config = dict(
    n_kv_head=4,
    positions='rope',
    optimizer='muon_variant',
    lr=0.0107,
    beta1=0.95,
    grad_clip=1.0,
)
MLP neurons of a small language model. Each row is named by its layer, matrix (gate and up: input weights) and neuron, and shows model dimensions 256-383. Each number is 128 + 32 x the weight over its row's rms, rounded and kept within 0 to 255. Numbers have three digits each. A neuron's up and down rows have the sign that makes its largest values positive.
A block is one neuron, or neurons of one layer that tend to fire together. Before each block is what it responds to, as a language model described it from the Wikipedia text at the highest values.

Responds to: Inflectional suffix pieces ending a multi-token word right before a comma, period or line break, such as followed, leaders, centuries.
L9.gate19:120099156145156110176071152105048182110099098166141117145161092088118152109137111147134139098075137150052179145144085130086139145098135152125171201102116124178120109170106168137066109130129153117041101125101162155136086115113121135133169175150094164135107171108113074106117061088146096144104079145121070156190159086121139104077129100043132115037140138159106144103102177168198126109092
L9.up19:169105155098096086132109156109133104080136089162135085101156122129195153112151150095120062087120130096157185078131120116108115093097147148155116062136078119096152086142144159143095140113152165119134150166130111127173148166122161159130145124150113169154138090134114091140102146185178180104193107084094101178105181136157081148104109160072099134117167174124107175151144116140171159097100
L9.gate70:110100170137071098142115101159145136163184171128136070143074149185143097163110158131091193124155095166081107103162101119122096153094147099136111143139189109110124115173133170087130150132130133099173171114104106147114125107144111186116126117114122112090141097137129143053091163241173137092115150081083131128147187122116145096118103175154119109079145100127077152146136142138099136051171
L9.up70:083131126141083111159165150117106087080118097176162139126126157123150151107032115156097105147103118139102145129131121143110050154134125100155090140150122099188090132156124184079069170107083081065153093130122117077151146064113127150116045098110103157109106176130147157085116094175158069158139115088163123111147100132124145140159142067130141170125060120119121137148125136136101154083125
L9.gate71:146103143079134069128139151125127111132110111082111116115154137110129146136139108091063126128099167148123072150075051113111182177106103077110021134209057126125136119168082150176168176074189099101154123182098100135173125133168127117129116125114118085102131143129144154071131146137121044125146106111157146138107158138092062153068077118130092090126148187096158106140076115091158157079110
L9.up71:178129081165111171089155079140147095140169124152112154098098152119132137105086105141084124201130144078171169169105139116126116113126138094146149144136135152179115162132111097170149106128193082143088104126141155144148128093158100131055134178115084173117099173102151119117115145119147088131129151119175091164162083154120107182137192127141129148051110181153149112109059080109158141177067
L9.gate104:153119174118090114158081154138104210153110115105081165173070107116153114133079115148107182093118066123151139070141102080163117130116143097146096115170142147150101152120158085103115114189103161207139107126068170116130173130102118161099150111167088114156161110117068107130096140132126131075108076101188188145149122111127150185125125071174118130126132112112119129138102155126159142178130
L9.up104:115121100132155141195110088166102181075134159094115160100094103127118197107141128111144187142146125136101119145137046118166105131158110149154078106149188100113155123146120192152106129168138151128107127076084107148171120058133102140100092108156138167151126040137109129091112176137107083115110121068146195138141134092149153097080101174086149156072138190181159125204097155112119141160096
L9.gate139:107136154122119122135170084085129115096091147132114097138084117131110085125075167200146120167133148117121147158106154082137118136067146136120152113132087160072052133094171115101098134134125158152195134157146157140087091114105110094176124178159130106092197114052132106181122152109101143098138099142107102146109147115096147165108133083135161120185086072208113166145124118102152130134137
L9.up139:150160169089061113135115092109100098103117124093155162120165137069144170145149109117141193129115116100137099121096143102093170169058179149147078117102093087122123109132080095097202159106119159136089106122074117080085091119169131047127213138131118131139066104174153149114117153182116093147108065184138170154099160134121147121100109118100095141104152164071139121168107089135129079111104
L9.gate167:118120089164175183112128186165166142115093105183155133131107109138124165091149134060112121083149188209131191157136133127133090101098156136101166121121117107050137110131153141156118181112129149135143098108089142135148141089073164128132069134115157147111123200211092125122111086095149092105166150139160156085153146086148172145085165113127102160116096151117135152133127111162084124105094
L9.up167:100097079196182158132111134140163168124071181109155126142121154128173111155089151123118118126137189145091175142065090105140091169105183149119132116128154116085164170177083126120076147117155148190106106144134169134142112098086172106110119153140118163163102146151145167040137149101129182064112227148181165102129115090134137124117100119109108139127129130190131124140146097171120113184125
L9.gate210:163122167077091075159083120166099159116106089158168076078136097142138145148188097128166119110145131129149166145164097108187178158125139104135162085166167096144129110124169178160071144133157134112127145102125116126089156109126090179128079199096079083124094130128147145054166106093165084153088118121136144170143191147129159154100135119098107095145145161160093165116161119149103178130143
L9.up210:162088100143130122078157153095056105115124077120153109186121141116155097091128106136151096127109100207156125143144163156175096165090117109108131094110100114077110126127147112139132140186152163181113128160082107083120133164113101070178132091121093083154094089082073134132099127112192075149185105050070101135119144071085100139180135078157121144131117127178082137142173099149146161046152
L9.gate226:159118078143140154124070116105121114115172110124111167172132069165052138100099175148151127103117190104110153167117181147146159147120093144133132137117130178115144091140117094196116149140109162152180096181145137154191121128122103103075102160180143111114121098112171139106092157126110175104112087087146148110127165156091111105149154140156118136126090123135088115112097138148139166072119
L9.up226:170150103183163139133156152133150126120189171139147122167111129115138175186144160113180142163140124154103145108062147169095188167155107125104167125119129122138112142153132152092106170121154114136135098133145154143107157098146138093147097098114157131161132087093134181132137155119119113144145098162199045119143181143141043174138135133106105131135108085111112134105113099104189149084018
L9.gate228:170102082182108156147109123100142135150150147158130125140100124166087108123089180145084099124163121131032141149163137146107142111122154086136093186148178167197128169145200115150145146138158099167147136192139088124124118181124123118148121104138145096119162072115131096092157109079104079127155084149172126151157180088164079157145120138137125038110109155139140093143089179118142076146141
L9.up228:118118148134183103117096185077142148164184140102093155117125150123123075094149141140173155132128130143096122173125111114114127126125064141133148129116164121151141157095086120139153129202172121189115077139088163126156068132159074161139131109097234146092169118151113093167063168134164113067134137168138198093160154129164152146109131135110075123124083104099126064092131131124140081129102
L9.gate286:078102161109088119207091101151123117092188120136148135165104134178127079122122106166085120072144115142078114122085113071107131079097088192128206090069135123121182097157107095140146152201193117116118141160113115163143132129121147158095165108132081119114095123132115090092145111100135113033162101167103146107122123110089140154096131179118099146167107114096138218125131134147168101102080
L9.up286:100111120146087083167119109211130107132103113144122081133141187162160131147090095124072161135104136068087122138148145142090117084074163073092176125105137109124089119069128152152112125124096123146113132119141118099153168109179077126144077143132176175091111120101132161121091145062096142134163082079132138044114131178167149154102190117113146193069097149105119119132102126132144157101130
L9.gate293:116139093108130114156105143151122149145127149110128166171165118129109111107115138144085133153111161119116175143101117171088097139145097109094150151150114099036169107175074099115099143124097123113087156107178155136102070123115114167050123119112144139174135142131116150085162085154144140083129167130102162146077176169148117144083110111121121114104099215157058158160071106099131127165096
L9.up293:094090150136135152171133164105144155151162164100164117172105167115112141118109087168095120067107125038127163166131147105045162124086114136131158149168120107109175124134166133112114112093114144133065117114144125155125128120125111154105046097155165124201112153163139159123173061113137127074099150124113182122080156161076159175059194138134129062150138168120122136167119129160175107138132
L9.gate466:175099140124128112125095129143114089127160092136091134135127143024094145104069140062093128102103135170143102119178134092148105128109123135116079109161130147107110140077080125112136091147114117155087149098142133127159112105188114086124103102120147114169143094103119097080107126117147134148129178082137132131149091130151151151211111162148160161057118150133143161151122087137125141145169
L9.up466:138143113125103145187105129164182118129124118143145086160136151176100191183134152088148157139094096090119108094138111090130116147141099111125091108116140158200154081139066076161103154085129107158149166159100185191144140136109142137117161082133157097144119146180126217037128057190100135126150174063111175140080111147098164120144130125137115121108165110150166141149156142178081172120156
L9.gate633:107142143096114113088110153131188118075189147128182166130160104093176153129129095174158148078109158146148142154089142131137139116197158132095126120161111075117159084120177050160113121120179125048152073122157214136118137111110162111113158117151090107187075092104196138097157173084149118140121118109092095193120171074150164173153142110215184097196119109122186118130116091113155166141141
L9.up633:160058130101134142121158146152164104189110183133117094176136127171168114149137166101091138152117165103105077103122118083168097158145106099138131102158123183130087113135198112120072133115120174160095215120150167088109136152076104144110207058074093096161068063103107114110108126105193114136177087121103094129101179115103083129116146150122153079155121164135145107172082100123113150112106
L9.gate651:135078077121112165096086167231122159091125130158141110182120127074070139130116121137091115137165178186141166154139032082132150141172150114088126116098138121179127154128077148079166144125129121102170147123136171178141080054117084115133100079122120094157128094110122131112123132156140130118106150150086171171116166111163150064165062152136073119132139097103176140175157096219073150053119
L9.up651:147094100174105148160121121163113127159134151129139143189147147116074141126096103215090179118072126084169135138102081089147121123090153195122109126168130105141084136175096105162154149128080109082143167121128166107098137095185144100105144182099143125077120198179057071119112139123101104154155125164178138135190112121168143175116134127132153096129152118133172101180105085142086095148127
L9.gate714:155075075107174120081113145163106182150073124141159127127112152147077134120139104125153105155068119147152137077075128153102147069083141139130116089121163093106058115093102102106133159152093147095104123135168149157147100124117068132086123151129134105161115176180159180095171111108149130135121165132118180059103158125133205135099126140171112170111136078100140162125119119151089138102085
L9.up714:185163164133171166063120120151117145116129078136112147185079092098164185123046048205138131187122101173117152121123114085104160110109158142169163105100136187170132134114106162133060099141127129143104146116146152132136152152096120144093150089126136140145143067109132203054140124139074104141120180082162142079142172188125161195093126147162106089110123107131133186127131167104146147096112
L9.gate787:155124153104115116139151127124132129114172155082150165129139092086120191106061107161137109097130191084155108110158080165123179106204185132123159111121070153142115146137151134077136085115114136105109088166137098154195104075113147155222125167163097107136127114138128133141166134100154096126072167129129154155108111140125214121133129111080107150112124193150139111089166148153162130094116
L9.up787:147151143159122095165138086115132162166183181103140147111151140073126134101118088113129130178186163122090181143077114049150149169095180082114125131149148101126140163138137143173119130115140113088113190122106136103129125137078091169168154133112118105173129154115158173099125135105082146139158144074144198073134143108146109160147119099142141059194205135145099141167128126140117099175149

Responds to: Last sub-word piece of a split word or number, just before a comma, period, bracket or heading mark, e.g. repurpos-ed, 198-7, 1960-s.
L10.gate125:134092145092114053122123161157109149115144150115169143088116109131090110098123169137169070083127160152145150147095082088092047152121113148142116147133158110111126190131074075124101113121150171117136158172053255165142108115132141115109052140096141143148112145131107145094143178141177127065070132063109101114132129159209109136131173149118117120177134097163115136155118134149142155132168
L10.up125:187127079129124125086120176126126195137158120149100126123165102145062165107111184154144138119048169125118137087191090063121082140136113125153146165100129157122170190143124131149073139118125180139066130125120139132079120151120162140094158152092119121149088096168161119133052135149097094121117079145067098139106125136102150162160125109149062041165180096097142095169116128101152144166128

Responds to: Month names and the comma in dates like "29 January 2009" or "January 8, 2023", predicting the year that follows, often in biography birth dates.
L8.gate209:193096096179186139138164188087157143093114172118124134042139050135156130150070138148146126111073093157118147133137113137153123075148088059091125183066159114132128135127157118126117135087129143164080116108126165123135153067143152147133196182086137154173069085078075127171093159145100153133140164060164119125196065167114106165143173159175203066165150130090160119106096182149159112147181
L8.up209:113205141106140125121135116140094100108142067097111102195126126133136114147102043130109171152110134135143144124165118129123157091162161181130137139150131162159105099189084120143118129120141101125124118135178109053167061142154169205144148139161133148110129085137139150058174109108190146155081216137060177095139181140100116130142076124139092137170136151106140177128142094120122094078085
L8.gate248:181148123103133173147153103062149113122136129150095141136183167143090152158140152124140113106150111099168150117184112144084151126113133124142058120058144116157091154131105123104195139101182135099125141187173149146134141144054131119093108128144158119136091130132146130092138119069101165162127110107154145133136148120109151077080191114068150060167102101172072134099105146115176092139105
L8.up248:089082136121139148159182102132150199125147124156087128144125107127071094106131121132131183139111107116209122155160167122116096172133160140103161126142140171141119163194108132154130140132141159156175176127125110132131137147152190164122126175154135089161149134119151078103115167146110130194106127021103150117152175182066118111123140173095169137184136115191129111080139124120141144149165
L8.gate541:124142125119130140082119148128196081136112152142109138152107099144182076096151166102116100154125135125090097146115141088121097111113072096156062144168118162180150133137104108125157138133167120153105123117172106079136138128148093113133040110107068146111125104161101085131128120156102111159047100135187137192100124164161131135111134125108055163122152160172099095098136159195110093109212
L8.up541:160102137158102129148116074169184165118139122058127083117191125144105162099200106126059161142079159155091103109143116193088144102135193093106106141112147134108138157138130124109067094105134143105092136164130115103136157106129090177128112084088168048143078090053088088108171115188139095136066125130156086141142156069115092149138167100127109149129142057158033179115132111159105102122153
L8.gate714:136097082135131124142145047128114137096112090120167125108096072119130114121095169151131125153140161175130121125173099117103116106165138159124153121081152179142121127179139134074118172102118219067212212108126140129138124121110126069114161166115085169149135166150128096091116185161181133213082170155112147084153076142152122153157096105209167091055152083117163126142156152159105089187126
L8.up714:149110175133157159152211125149110143080084109166128097147127148127155080095061117075120125181098143086111098120124097162082096120152139178081129126096169166050120097138089159131162160112053182162136174112155186106144172125151156090105080163137109145086108176086200129136155129163169163116174153155093157134091170109149120108164128103093116150132169070110141053083179161135136153156134

Responds to: Final pieces that complete a word right before punctuation or possessive s, such as -ed in Completed:, -y in army, and apostrophes in Sawyer's.
L8.gate162:094085153158099049172074153131148115135124156097147124157103110134112053137119122150056191130075142092065087157149124154157138105122150098039129161168115110088101143098092098064176158130135067113116131186106110134125150099101187136174129141162155151113106089162083152074100102104113066100149156113104101100065143143115133114112062112108135097083136099130088081102113101166069134110156
L8.up162:109202171145110156120075164129063158155127109073191122165082170133146096137100165131142095098114157132131181105129167104101139101151085031128128144130115133144115120132082154075126129159176104133165141160129088136142097090116121112119131098138108172152165153145081175109143140194170149178094152129148136098091154073155104173140100113089120168075138114121143133146124176100136115146133
L8.gate566:104124127151113075142080143141096115120118143125074116148121087134102154120081166159140088149179081090081185122149160117142143130041122103125168082090156155108142123092108148096121063168087120091138115143143113153087108137144114098106156162156069088109162121171084054114141110116104127089136150135071122139124132053074160083154110094162140105143115129129150102126150136118149179131124
L8.up566:161081126151130083121144124091088134183148118151160083093091134125140138200113177166124158110095082109166144088118115131141178083122134112113124124178159107155150098118151063094113122132178096054091140165101115138184103101101143057081112173209181106092088165173119136124164145168134206150103123080141115173116143153074152162121124131084083149150173173158118194149101107111152079103104
L8.gate747:081139122063213184119049189074156164116116127077087124210131145139116138109120116098159109137063141144155159125152112112123117169101180148162150112087094112119116104102141158124128148148127216157120104082127071153129103130119159071129106076126124175093131162074055167100089118129184124096166146115120121088099149048178171108083104134146109153162102127092082141062164116071142118132197
L8.up747:140130113125168137169150108211082139146155122100142106076136040098155139124125199099165197157150144084131116124110118091114118120095183124040137117112125068136090174127115036094118095086078153116139150108148133115124068135127080089125127131128161118103095120078089162117167164117165065166140133169083139069131114073098159099137112148107074088086141174095123129120143055162099105141185
L8.gate1019:130152155153120146160081116174119151190151121162166160115100072154116149103121094167123174139055155135105164104150079122113126193110129076131122218123132132106079154108136115113121155146108128121167178144134086174173132112115139134133087100169110124107069060110159093123154102132079139122154154124124153145082106137094128102129125199151116101114124112111082128128107107104136104154128
L8.up1019:103113141142061119102120182125110078194133181096177159170111141169133145108089114188117190166134126094138106109150118108165102203075136074149145095125110158161121161126157140092125177142161134122138159143099158135135068058076103009057103096132117124136123143148105096083105097147120170101083130102088164136134130144123175134116142125117145115189105092164138122117147141130112159121129

Responds to: Prepositions, colons or "the" just before an expected date or year, as in "inducted in 1991", "on 2 May", "Opened: 1897".
L9.gate45:143121170136162152119134151137117099141112125140081129109136156149154150179126126150093195068141123113149088139133123135137132105164153141192108112177128114094150172109143098100152147145166094100120080136095122119103140101054085088148099202120120111166120073070107115148071111186093126176065116070158185164126126150178187119139128172129139154145135122146163158156146140161120098116079
L9.up45:065149149111156125181086133122125139093136076109128135137117094092106183192145104160147195093136130183072100155121113137160144147087167119149177132149125145051141099112097094029198175079107093093156131137103053047133055148088129131135110150123137100110127088118109113084121151115166185154114182092113149119133116124104113102126123181106147123169180076123157095181158125143093087107052
L9.gate161:093111108124149152130150158145137135115074134122104150083128114077149125086125080143161117155103079143157138069143104123111071144158185121175102100136195103136135137150149141139142132150203108179120157120072094141164164101136164156178133080136176118131105142161148088142139157155167132134142154141130094124124089137120077147051089061133101204161117077155168102093130173198130182118144
L9.up161:089105073121157089166106200129098152157139058105147154166116122119152105128117112115141088133128106072158162113121177158143083176197103050108087177146092142103130146131090142200188067131159150172160153145118141122142122166130162120176043172152138089137168156114142112097129166069161097071074117170102087117122050091118115119120134124178156168135140174166171103079092091206079113134127
L9.gate251:145125155173115140136148100198160057112105137103124140104136066161112117140140158147090113101109201128141126098154138110142105153146110100157129095198162183120193189130193066133173077140059153155157118091078124105142068138157149125116160136127164200084052155050145184094121131088084113081096133129134073129120135151104142166061114130108159060168144107157054121120138122094150142118119
L9.up251:151083159129091137111139142120160063089152101073096181091076113061090171214128108072128086143107138163125119133125128144122133134121090132085178149134167168149095150168140151060070110104140106143181109127097143073057095124161085120116141130114081112119062131119116151133105135148144092103091135153176095190116100106109108104083177148149144093163143135116085140075198128080137108086073
L9.gate267:118143156118135104175120136129148141175164102083155104114090132131173149074163131089187099113122137166125079085139123142163146166107127090092113143048144148147101145149100129153153111095077096131124119079091111154129096125111147092113134126122092084072093082151095111102161120159186167135055206111089139076075109114142128132046081072108071068151144065209070087146169207137113140058115
L9.up267:145194087174138098201142125218210092161142110061088178152119149020097173089148114143139187081119137088160202124155101140131132124140116125188130131074139134093106155148165170171151108132089140106136113115166128075169177143152162163131147115210163112184100128152087129106107105202129128123105133137130146136113137161180101094105096132126159153184087182131091120168158131158144178129107
L9.gate310:127120147125083176128144124136197134082113155085040144113098088133113130141155039109072204088118175125081089143123084137186108204118122115103112145158118157108106106113131123139206150164153198155129098173154087112088128120127112164066134149132186118130114110105091124109130148158107172187047095195107115110098128091153132158131096146138098158140206112129102141094082144080140149088144
L9.up310:092109132136161061110166101119101147086114044084084147056149144154182115122110142172151145102154115106137139109135121165101116157164134148156148176128133137073078135166138162112143108133067107160093124053151119143115167118119133069184117094101141093070137113100156132118115141115091174120184147148159135142135074143127129096154141153154181149110075104099165121102160139169128113107100
L9.gate331:102150073123148092173132087133092096116096126151133146132052186093159144102127114160152111126173122177144146117131078115122130117116171128114165135221099035123091106117139093138111094130145111077162175067111145079086117123131168168149117124104129178110124082163048105125127141179141126108117166125122123079156098144100135141097168125130102116209120128078161112115053105141134055161167
L9.up331:151085125132155125108162078095153136129135155082117166122125120155128153089111130112133112093132113179152155150153095127142134154192092106135121145092208120089087162096111120140129125144100180134154114128094068070148134095114166125140124131101102157109130075092132089101200200128112149184079123154106204175088114141115147125141140141120134106124134112160116142116191094114123110115156
L9.gate351:157164143147114167146198077149132165102126066097148055110109190147118119147108146155141167061123148092081133137133063178106142125109142097156099112143214150099130100170148141136099153197102129126061177115100136140148156114127109134090119130142121149152155090190100131156123097119106148131131140104132094132155128046157080120158131119131148118101136125171129121115203151147116120146149
L9.up351:180150073168116063144112109120186076131120138190206091098201135119121105085106139134124098093107134102092127188125158087078109076118092146117122157148116109092065164147114089118081148134126109161082151091167145153148138074158104120126130158123120192133152132108096157156091091124081149119102096120162138124128149121100116127057131159144088174169077102121129049143194210114134055118150
L9.gate432:141139098162121113113115120092166100135144126113109080147129097129157138143115054155153221132116200135140129167136102151124106143162175160175171110176126136132127189206068119144132121124119118121064143105113096134168110144097165177161097152189135134139115111094151133114137135097075190097064158102112115148136161106153126134133093149135128149119143130136114136051188127102130088158122
L9.up432:094125094146160141216089116118175116117098113133149147174080135126090145094075179108106094115139199131188123148130144160140104120123120125139107104113145104083090174118087142124202171188114125151152116099163104110133117085147116125163112102145166105126082121126105102116112128091165207140122159164152090116134107155157116101110191117146055146134133072105127140156172122173125152124092
L9.gate440:084192097120141072068185104129087154081125087124183148170152136135141132143196092129103167088113180175127172129145127111158106151155124102108154148109164136147156117076168076145165136151092076109083117113078152143144133121133160109150112172153149160163127167107096150103178170142144120047090154071162157108100132173120174176069157134130070140121111089086120155143144127121154199094126
L9.up440:121188090163115115133109096150105156125162097055119129154126152110130156116101164175122161081121163147117139078107163145119081136079097105092163161196133185112097121084131176167149153097125145125059072114070099135108120093125140097090094144129088150079110107112164146131093105134126158109085178171062128189160103056113056166121136151129124147140095060168152182146144115134131124123142
L9.gate463:047106108077098112114125134067116089100107087185114140122130092117112065141133131102090099121184132140141070097130118128152121132133096126099168139135110122096182142136186102165146067130131141166141154179109208105193165108113112139165149130094184131155147148122130159117103111117176147095104153090159074093104135134116088170088151124109103224099108133107132056145149099132057126116105
L9.up463:154221090100189132133153132139107085202080157163150070077133077146125092146138111101133141135184134167103067132104145223130160127133132089119138193113137103158091130102129054156125110148117095148147138089064044170174212162213148113101123103123150132140141135081136120189175122153095158033134072159185115128140153172145142115128153216135082181113094095127067163096144136102101101191187
L9.gate520:116049069066140089127112068154134098092077103113082117098111132125063145132155095104156165138137162123134149099130114134161110145155164129136149102074103119134070191151141068112098105117119110089114108129071098148085094161109161119126140168126119120133119130129152114122194077116106139127097207109055150145113123128179128167138156113163104146167182171144197083109164128089118082134129
L9.up520:111121170154119169142144131168095120119194046048100142122137157136148079185140170186141123102124175158117105109131154066135149158113174132154096082132170186107147129119152118179128042211104081176058066106126114139091136130136130188123113137128128120124129131134161090111106105149110071134096062092084147125121071116079106164118134128142138141118051126138130120125124099119128136102150
L9.gate522:167124140131181192082091103101131159140083120111135147109121115076140106130116104035111144076154133132175197131080155185094162072120073127161112157123136148114144133171126151131166128107066139160107152148136106097091153108161098048093136110085137145098169126112129090125189137143102130124073172140117145150106115149050117147166119135128137112124115070140088140102126068180116115166118
L9.up522:122166191217187144168171112194109089109196144149165116091156126136077090143131155138201133137140115136131119117154124129173131104115141150156095159115167106102099174183131131132073137147132205155112202098173074177085116175085110136152147153091142084098109187100057123083090105160112160099129112144140086095133166157136158160087067081146126124122153176156141171139177079179195090127144
L9.gate813:126115090077151125124149095053124059095086051119083160120070151076082166098121143118127149100100054146127141114138171089155182057117098118157090125137127087148059170106116114138126138113153149126163121133102151118198112146190203094168121156149167128113099120124096113080128122103171195176115139089119106160066115161113116177117184122099070100139142074089126130141158102136165158157096
L9.up813:087114100149135130191110148108070135154063067119121124152157157126075102134049074131092107125188159118106044182172143094106118117136111096140134154143114089095112109147142149143139180214103088154109119121108126092119137142138150126188116109143198089138113079104135144161114088115137162137134172164109107090140057151158183087010069158117085145171145101140126136156150123143160107110149
L9.gate884:156157161108080137173113116043130117144144149165059055138179142166158127116139090127140118103152162120188138154110079083108081124110102120180095119140082150164065140148181118103106139201101168134097106116097115089149126128169142146066169100138122144175095143138152105144164091149076144082104100152138041061135143122135163155102152075125142138195131127122162113151195146087137096091116
L9.up884:100165191078144101152104163115123143141126182106130103136091096103054119169065081106117086091105145163185110156041132119188124147106165145139094178172129114117076195175141132113161105109148121138119116075136102106146122065142086159087122090073056138133114159170116089104175117074144097150160162173172115085131128139142113168051075124142160153157072125102118117131139110115155101149142
L9.gate911:106081100076174108137108104089155160100135112091047112148126127130146153080202131160095053086143136106099105107145081131143091134114175130136166173143155110138077102134176115123162070108162137116129099086140155091153204077164142060111156152137128144167082131110067166061177166120118129102089154132097103167120127167113191188154171097127119149165108113138140133113122132138140167095127
L9.up911:100102127132185095104079099130120167161070113120099144052187147177167132086122160110125089107093102073119149146153116085119131133134147155184153141139118146136140166131169060065155049112181160141151186129179135147163145143206165139159139140152092188143079108127088182114158142152119100131112155171128062137105080131108136136098133109142126177146156179191044140141152103113138135092121
L9.gate1023:128101121089174147079158121160140067120132133121100123181050165150163140112174104089071141128093175131137089161092143111172134150160105135116117120114109097126141246075113134113148168104194083162182119124135106108147157106154127168135142144183122149136143071155128112145115083086088173108126092083113165157120121148130060095066099125089031173105144131154123131129152088143150128129129
L9.up1023:158090160118149091082124170146117065170104117142118140068056146135135124047083143097087150087104093183164134158137077183173150085160113099107111165179177120115163161097136149082172165093127120077148163135117080085190162146172113168131129111188153165059142178112152151166188142156029089154131100129140096184057092154115157105130105140196117135135156130133104129115179126107176119103141

Responds to: Prepositions and day numbers just before a date, year or place name, such as died in, as of, died on 25, in Bangkok.
L10.gate520:173155104091141139140120121131135100121171101135161111057136091083127105172074138103134168142137138166105128098145164196165107143062124119160125136176129104128054120121149119121206154169081142126068101073078135148103095087191072169133161128140172130088079123035117103096114074191091171072131138143143159141123145083133113137173122128087128090157122137168159138129099162085098115155129
L10.up520:101072090141114132106153179148139120174107087149142047097135140113078147144107088131166101154114126152105106116180101066105131083144128136163135144091111156127165164100141170135128140120180154130133142163131151080109144104184157147086160125123129085151155085126110117126119144179064143102154113142149077155116069107110119170182160138121119118127109141095199131115175098108123052109188